{
  "n_layer": 10,
  "n_head": 2,
  "head_dim": 64,
  "activation": "gelu",
  "norm_place": "pre",
  "norm_eps": 1e-06,
  "parallel_block": true,
  "optimizer": "muon_variant",
  "lr": 0.00891,
  "beta1": 0.93,
  "decay_fraction": 0.859,
  "steps": 9919,
  "dataset": "wikipedia_en"
}
MLP neurons of a small language model. Each row is named by its layer, matrix (up: input weights) and neuron, and shows model dimensions 128-319. Each number is 128 + 24 x the weight over its row's rms, rounded and kept within 0 to 255. Numbers have three digits each.
Before each neuron's rows, "fires on" lists the tokens most often at its 100 highest values on Wikipedia text that the model never trained on.

fires on: "and ", "(", "% ", "; ", ", ", "as "
L6.up443:170122139155123155089100101132127161135153114116088127180060111166109152144127144137119138121107162148096117116126130113135093186149112104127138121112086151088161128148146094127144154104095113124132150133131135137131142039136134128097118116157168096143104106159129145063151094125158109139088130170177121100136124089124137122104133100091123140109146169133114183123115118126132085205114102096122106125095121110146160158147095119125141161105112148081075105141120156131134109145138138111102150162132104145123124143098115097137097116116145095175101125076112136116141111133122135164

fires on: "| "
L7.up388:157096115156109135103121051150085114123096139108115076130109130087103100119126109093140101134134113153136124153127131113160116094118117180100201140128156117165155154169136099095141144173093131143121128145096120104111104113157113117134115188174098134108155110149115122148100111128178120124117122129119113177131127116120101161129166112107113113147135102113114143127131113101123175120091155137130145163098101158157158119099112139148134126114131123146122121148143113144130146127143094140123125114134070098108137104105106149123155127130135164140129118099084110093169136111140171086

fires on: ".", "/ ", "| ", "7 ", "1 "
L7.up581:159100083132103118103117154143131110154089100118105084140146126138128149114123131104127110139107152137163185140167144149146115123108074140104139128120117120113147131140150139118138107133152132080143120114091107148113131117089150120150154140096168135106155119102147137163103123141144142152138140110123126118117133115105122112107107161126132108137111123138083105106127150149159159162116166167169138100088118147110130169143117161164109129114140089130142149116160147142165154134172145113130140139161098171118142130118108080118122143083119124111154145164149125096181120130123146139

fires on: "| ", "G", "K", "top ", "average ", "and "
L7.up704:171141130191121151109131137134120098108116108137089111127133138141129097115170135149105108182138127124107161124138116123171113133119142176095112139114105090096136150133138140150109095098164136142112118103179176126134110063151111091131141091132147130102131147104093087115107159102153144145112137118167121100072130115109133132121127132114117144154143106145146150129111126146098115140108122108109173110086150116103084128119112119153118127129113112126131123104153112123098114129135114119128161125121129177124151142125101068135144131070132138149130152132118157160120144123103131126

fires on: "| ", "–", ".", "Tak", "-"
L7.up428:111135193163143156111096144124109127107134119120154120119157171171135110074126110128103152091133108147102104102133109088131126112104156129103102137099142156112183111137096099150121091101129123074125129130138121138125159093129195175153085119151117112153125117135117111131113098125139135110123168121117098159122121146104122057147146127129133116122126145140101138131162156138105106110125149146126084108135125172100150139120141091098125138170112132140157185099103104153140143154120117122105155079143135133126085117084095098102140110113131149156117159128133157122124092127120154121

fires on: ", ", ".", "="
L7.up1003:078109107125146149112091139157092103144113096131171157139085112138128135109121110136137106122120137137134143152154124158100107121129177146148124085136149135154111119168133150122136153136113077161142127165129166144117110107135132143109177140141180063140167096163107121103114114165153092181134166130119113096150117159130154121157131088125118085087133156072145163142134093160146155158115109093153118096118122174137128110122127116105175133109104117132137094154142189133148111083136125146107132092152089139106097166122098146108100171126132117123189142138155114112138144177126118099

fires on: ".", "| ", ":", "′", "at", "the "
L6.up140:125152125124146110089098119099124136164073127120120118121145154171104120118120137119159125149143119137131107137129125167075098123120131145120102125159088127088185160153125120132118150153151134169074087173099138112117158097084133108154155147158161145135106133125145144112132137160082113111135136101111127095115111097109095116125153134151107072136164139148113108126135138124144101164093139077132081092121155139119129142129116135130133132111138086138155115130121131127146128117153098129158175143128138168147136134114128131145134155120104120128153106138118153160144144119129159114

fires on: ", ", "\n", "-", ")", "and ", ": "
L4.up942:137129093123117154139134104128127158121129100146063118170153114140111099079104107107107130130131107143097151135195139087146133163142096112141119121132103142110119151145128150097114141089136167123107134109124127168156152129158144104158091070124112141103127092092132140118127155127110129138114162137158178069115154135116171143126138121135100150098145105106122165157106129132138122143077120117167129104144110144068136110117138157104099115137103122127133105105132147108119120133118133129073113111125143139167152148124145108127112152125121150129105136114069164116075099148092114150

fires on: "and ", "— ", "000 "
L4.up709:117131118160116098112200139115111138141142082070099100125131103154091129114114119123100110104131092098164158103163110157152131076150114147120069132120111141118093156149144072169109130134102153148118128124120163140131137135120141092112097103117141142122112169100098130126158149126143108134160135130157172098134112103118165103110134111157177115115157164127132162143117115149089149132101135153142130118113082144109110151103119198142191132115137121129121079131115127143114083136126119164118094107089108086139179120096196104108144145128103142143100093107097140124123082149106101103

fires on: ", ", ": ", "in ", "southern ", "to ", "("
L7.up214:110088140156128142180140131119179156119151112085125130162079181143129142111100134108154091157124131129154144140133112131110090135105135146139164135161072145141142134093115147099176127102091137084139139075120109104155095120162117136100101127103124129093136151141134099121097156102160129094128200083119129112136120182165149176103075107101117135111142102155096161159130109142088111117095118136082162157145113141130125106165137180128161148089121139106112129147123110129155107168096102148145130126125131120136162142150097143149130106118114145115138116169113147097130134135137131156

fires on: "in ", "of ", ": ", "by ", "to "
L6.up386:134134145144134166138150135170128096102153108143118097159157117108098091128130132113148103139131126113109114108115096120107150126122132167167093135125132187124109135133145123118133134160128143134099144095193152107109111100112150159167135121087151118141119125116088099126131143107127147130120147112081161103120131155154089147131128118134094139120124191121064166149152107114147122126085140173144099111113107099160180129117098140150120169126181119151110166135131159168071143136129142169120147128105140122142148087164083116159116130135116139141133119142127184133108113126136113155

fires on: ":", ".", "| ", "°", "which "
L6.up8:137142111183106117132124119104117116153149133131084111141164138141152083095107108120126083140122131125105146140150123141157118132092133140155110157154118132145139163161100138140149100141111132159116141124137118132160104122149148082101152148132174130156138181120122141150110126149125146108093167142137162130147138124100128132107161136076100170131160109169118078151127122152151140122087171156130114145119090146104131094105149143114152127135096080132113154140076098121116054089145110130128104106121111145120133149112129114126127122114112170119122130077090114146096143160126150112

fires on: ".", "and ", "−", "| ", "+"
L6.up686:133126120147110105108098117108121175161128126185101121144132141138138132143113095145108120109149138154133136146142130139183138090100118114117116157125166128082158117130116144114153107097097120138104152100129190145125102118115119134131120125096151124130146155138118150145144101117121160152188147148172077124101149071119129148152144136105092140169116136154084105106139131137113167139068171152135141099090132167134121134093133143117103110155110044132116088131120125105100106133125136122125193139117091128150141065134117124135112121105120147170177108128072113118127131107109108165

fires on: "of ", "to ", "at ", "by "
L6.up728:134116109162158124105093180144076109123139157147091152144128098126124116118152123109120144154115113130110104143111141105147127125101136095161108155144143151084134130120103120145152136123135107151148144112119114108136105125119150148156129126123160122141116113132139090104069115140126119140156188126112118120135154139143135100131092111118085125139116136137120110101123118101157090119120144095080103126110141117081098110125112095133117181106175107122130174092155148140116121133092167137144102092118123174141156110137107087116146153130127097146138119177141127127075100164131149142

fires on: "and ", ", ", "that ", "which "
L4.up488:114102106172122118119134097114088121153142154121119113122102123153079178101133121116111106124098100115167144126130128120145100131135108140132115146086152106139157137113155081131125140109154127134108127114178158147088126118113120084106105132141132117137133143152151161130150167060167116177130136119132155133154125077147142089126124090117134131131101140143126150108115066095095098129165154121166114154177168130129121178100125124103085128112109129103147115145108117082125105140095168136092158113124106150085136095134145113101134140137151126183115123135166158144137147132164117114

fires on: ", ", "- "
L4.up1251:113161106091085111142130115157170134137109142167101132128162099157153112118094109118153088128126123133141113138153135130104149146090148142159140124133131109104063127075147155086143142119067113096108113130135111129125128091131185085108121133117124163127173129096130139131137124122124093130108129097117160119115110158138111149108168080097134145078166132097161124126149147149108144123125148121085145108125085163114135091156163138153110126105139142138166104163158178112103102107125154158126140125121146095121150142121127160090135186142160108120137159115103120155138185147108114100

fires on: ".", ",", "| ", "–"
L7.up1216:173154136153097124121145121137159096135185095139131101106155106106098173154118138113153176115145140117142126162095170102147071106117106143129138136135167162108157162138140092143145091137114133129124143140109128190118187102141145162119160157113129168161125162133112105091107141144124154101136135139113137155129146090161134117086097093069138151148117115139091119145091101121115134094119142142134145087114133135131093104063142133091072124157117074103117151134120161128114110112116085129090133131086119119168125125129134128085123105140072114118149102128132129131152089127154126128

fires on: "\"", "0", ": ", "- ", "1", "| "
L6.up510:133105153096123148123101111128114131121145182096090115073075088102111132121117171114150100086141137164158106107121123119137087148109135130167192188140140171131163124120077117129136138110128067122139096154100154115119103088111138115126156161119113152121135142143112159144167094126140156135150120125120143159144143126101132134163147130147161129130129114115155157129223113086121141105121161116104109153138077132165118114163087117150092147103135148181142110120133158102115113101103128121130133128136114141140126113177136177137135134162133094114129115153117132115130122138116138118

fires on: ".", "of ", "over ", "| ", "to ", "about "
L6.up808:129132100141145072124136132099076167123110107160113156134153150137137159154125111115109099123141145123118142139115097133152121076144098089122080143125108107074137134147110091153134145103089115114150201089123172160127164148110132093149122112102175167131124193131119099111161104110142144125125107130102085120119113134161133154104142136106109121159143163190094155171150154159125127147119139167131161146084128137132122093103104154149108104127114115125125116073112130155091141135095148123153178162104096154148136124145108099165103141103111177128136095130137067126095136134096116166

fires on: "(", "and ", "\"", "or ", ", "
L4.up647:148156109130101108148095108145143145107115132142148147145123165120112090110155115115125152090126073125153127123128126124124089088124143126137112121116147107145108136098121149146126144135132131081139107152133159122152115128101136085125109155120126144103124103103162099078139106108155123116137118112200172124124138113151161135132134124140124121139121108120111119176065136179069081100092127161116171134151115126124128133129176184154158123136135122116147152156117123174148121120137167154084119105119138066093162105122148093138114174113148134121070119147132124116110123127075141155

fires on: ",", "of ", "."
L4.up745:101114127149113102135078082144081154116121108117097128146130119159136113106127151115122150128122120127118086094107137121089154120151132102163123108166146126122121090116161122132167124137083130107085106139136138098128119161152118112135137100118155148116140160143094153137138155178127129140064126161146109152127129137182109136097095162159127114130106101114113171143125141113155115125129130140128103108125065065129129093123141145110167132136112109121137149147097096154099108146124122111128170149115097151150110119155155135132098109116104192119112134135091134124143076148129108101

fires on: "P", "p", "an ", "sav"
L6.up752:088134125134142118148139104131174079100120140087087134134114167130089112118128133125140089124120176127116137131127110136147113149112145126110106094104110136154116132134139153182088058148122139108090171120126185072088106149139170084131113160129156117131140137110147119175122124145139127090134100099130156133159111056168111114119140103114106122094191114121159120105113133138115149101121163153123092147156156122150148083138147100089159145121114127190181105107137156099115130134118141103120163117164172140138137105144159132164167130070140131104121131077144106116140111138160112145

fires on: "| ", "sc", "l"
L6.up908:136131117124143155104138092088152113138126089104133160151148111139128088095101151128131167164168070196145152140138146150149092088112115122108086112160094125118130122167077164144146123126087148100084135112103183138151155124109149121128131112126122142125127110123112144108095147124129125131130156143109128101100130167166094116182153121092093131123126151171127168111091115087113137126147121121098113081142104143091133149126125152101136146132103094145144146158118127144125155138142141120127127124129139154137091110088112100101154138145078121127150137151104158125142098131138108105

fires on: "to ", "in ", "of ", "took ", "ig", "-"
L6.up184:151147131144123130149114116106125128109139147131129095155087165158105107085115160110149090107149119089123111147162151078145137100137110176125140106114133085098133146125163140144104097129093120126159110106157113094161117148167138082146100165118112112055120145147125138094153060168117120075116148124100142126105109126133112125126123146116119080131130126133091138147077114105119088147133147136138134199140121131095158116113119122139094119121159165126169106161085080133114142118170113133136133132158134133140129135155104103148146105145102133145163124186143132098158142150145125131

fires on: ",", "r", ".", "Str"
L7.up1110:122157141111112146109099069136141139111127122078137150139130136126096168125173147121170156141170151190133097126129142153079115123144161126153132119173098153110169133121148126160110137124072126129111124133121101172164128163168109140097120201151122126143142106137074088116138143156111141186110170171126143126108161127109126121103107135169117127110124145120113074101091137130127099132097123126157132132147143082068154144158145144106106127135141099082138132099143167129094133119149121099115133138126143134122144121137141072130119105167109124160132133140137166134146146150125144139

fires on: "the ", "=", "her "
L4.up514:122105132165155187118095108133154110134080113132121153103127102167135127134120110120090112142157136148127127112164143105123091088095102119113135097072142078127117137136132137114131091103092135124094151133136166196129140127163141103162137178116120125150133162121109145155127140146135106174103147168097136132124113134131175148080147164130101110131127154180102118155117147106092172133154137105184173116117108091138106123096133101111173166076158088128176118156111148136106114133144116138158105135129134122096084116112092161128121150091155117143103170148082106147092155137130097119

fires on: "| ", "of ", "$", "(", "several "
L4.up123:108125156167102114082119121129114155079127109141142092100071093114130096131129163118163158133142141156130119114146125160137136126148135084137167141137112118131106165130097107123103133173156112126155164171145130088159154133161095111115080131101111139135141127116122143111114156129121119095085104099134112192163121165129135147135087107100144132124123079115131138107114084106100153125159144129142098118088142083148108163136145167130165140105123105124198098129103097122129144130111112129124135093134130109121140135131121145137154103108147158159131102109102175090136094150132111114

fires on: "| ", "'", ".", "op", "an"
L6.up999:151103139143108125119133154106115154121094133108103133117095101161133126145145126132106105084082158152116162083149172108121128119158135100150120165178187162181104157171173108156129115133107090113139133096107147156121108112121094144127094165097159155134122136087163125159124152155174075123153210116174108111140134152150139127166124142140126125130148135119083141152174111126109140143133140133080172097088117129133133128153125159117152130131131110102120134080138113109147113102134085129134133134142088106131109134123101124150136152179100143124121108134110109153133142182154127138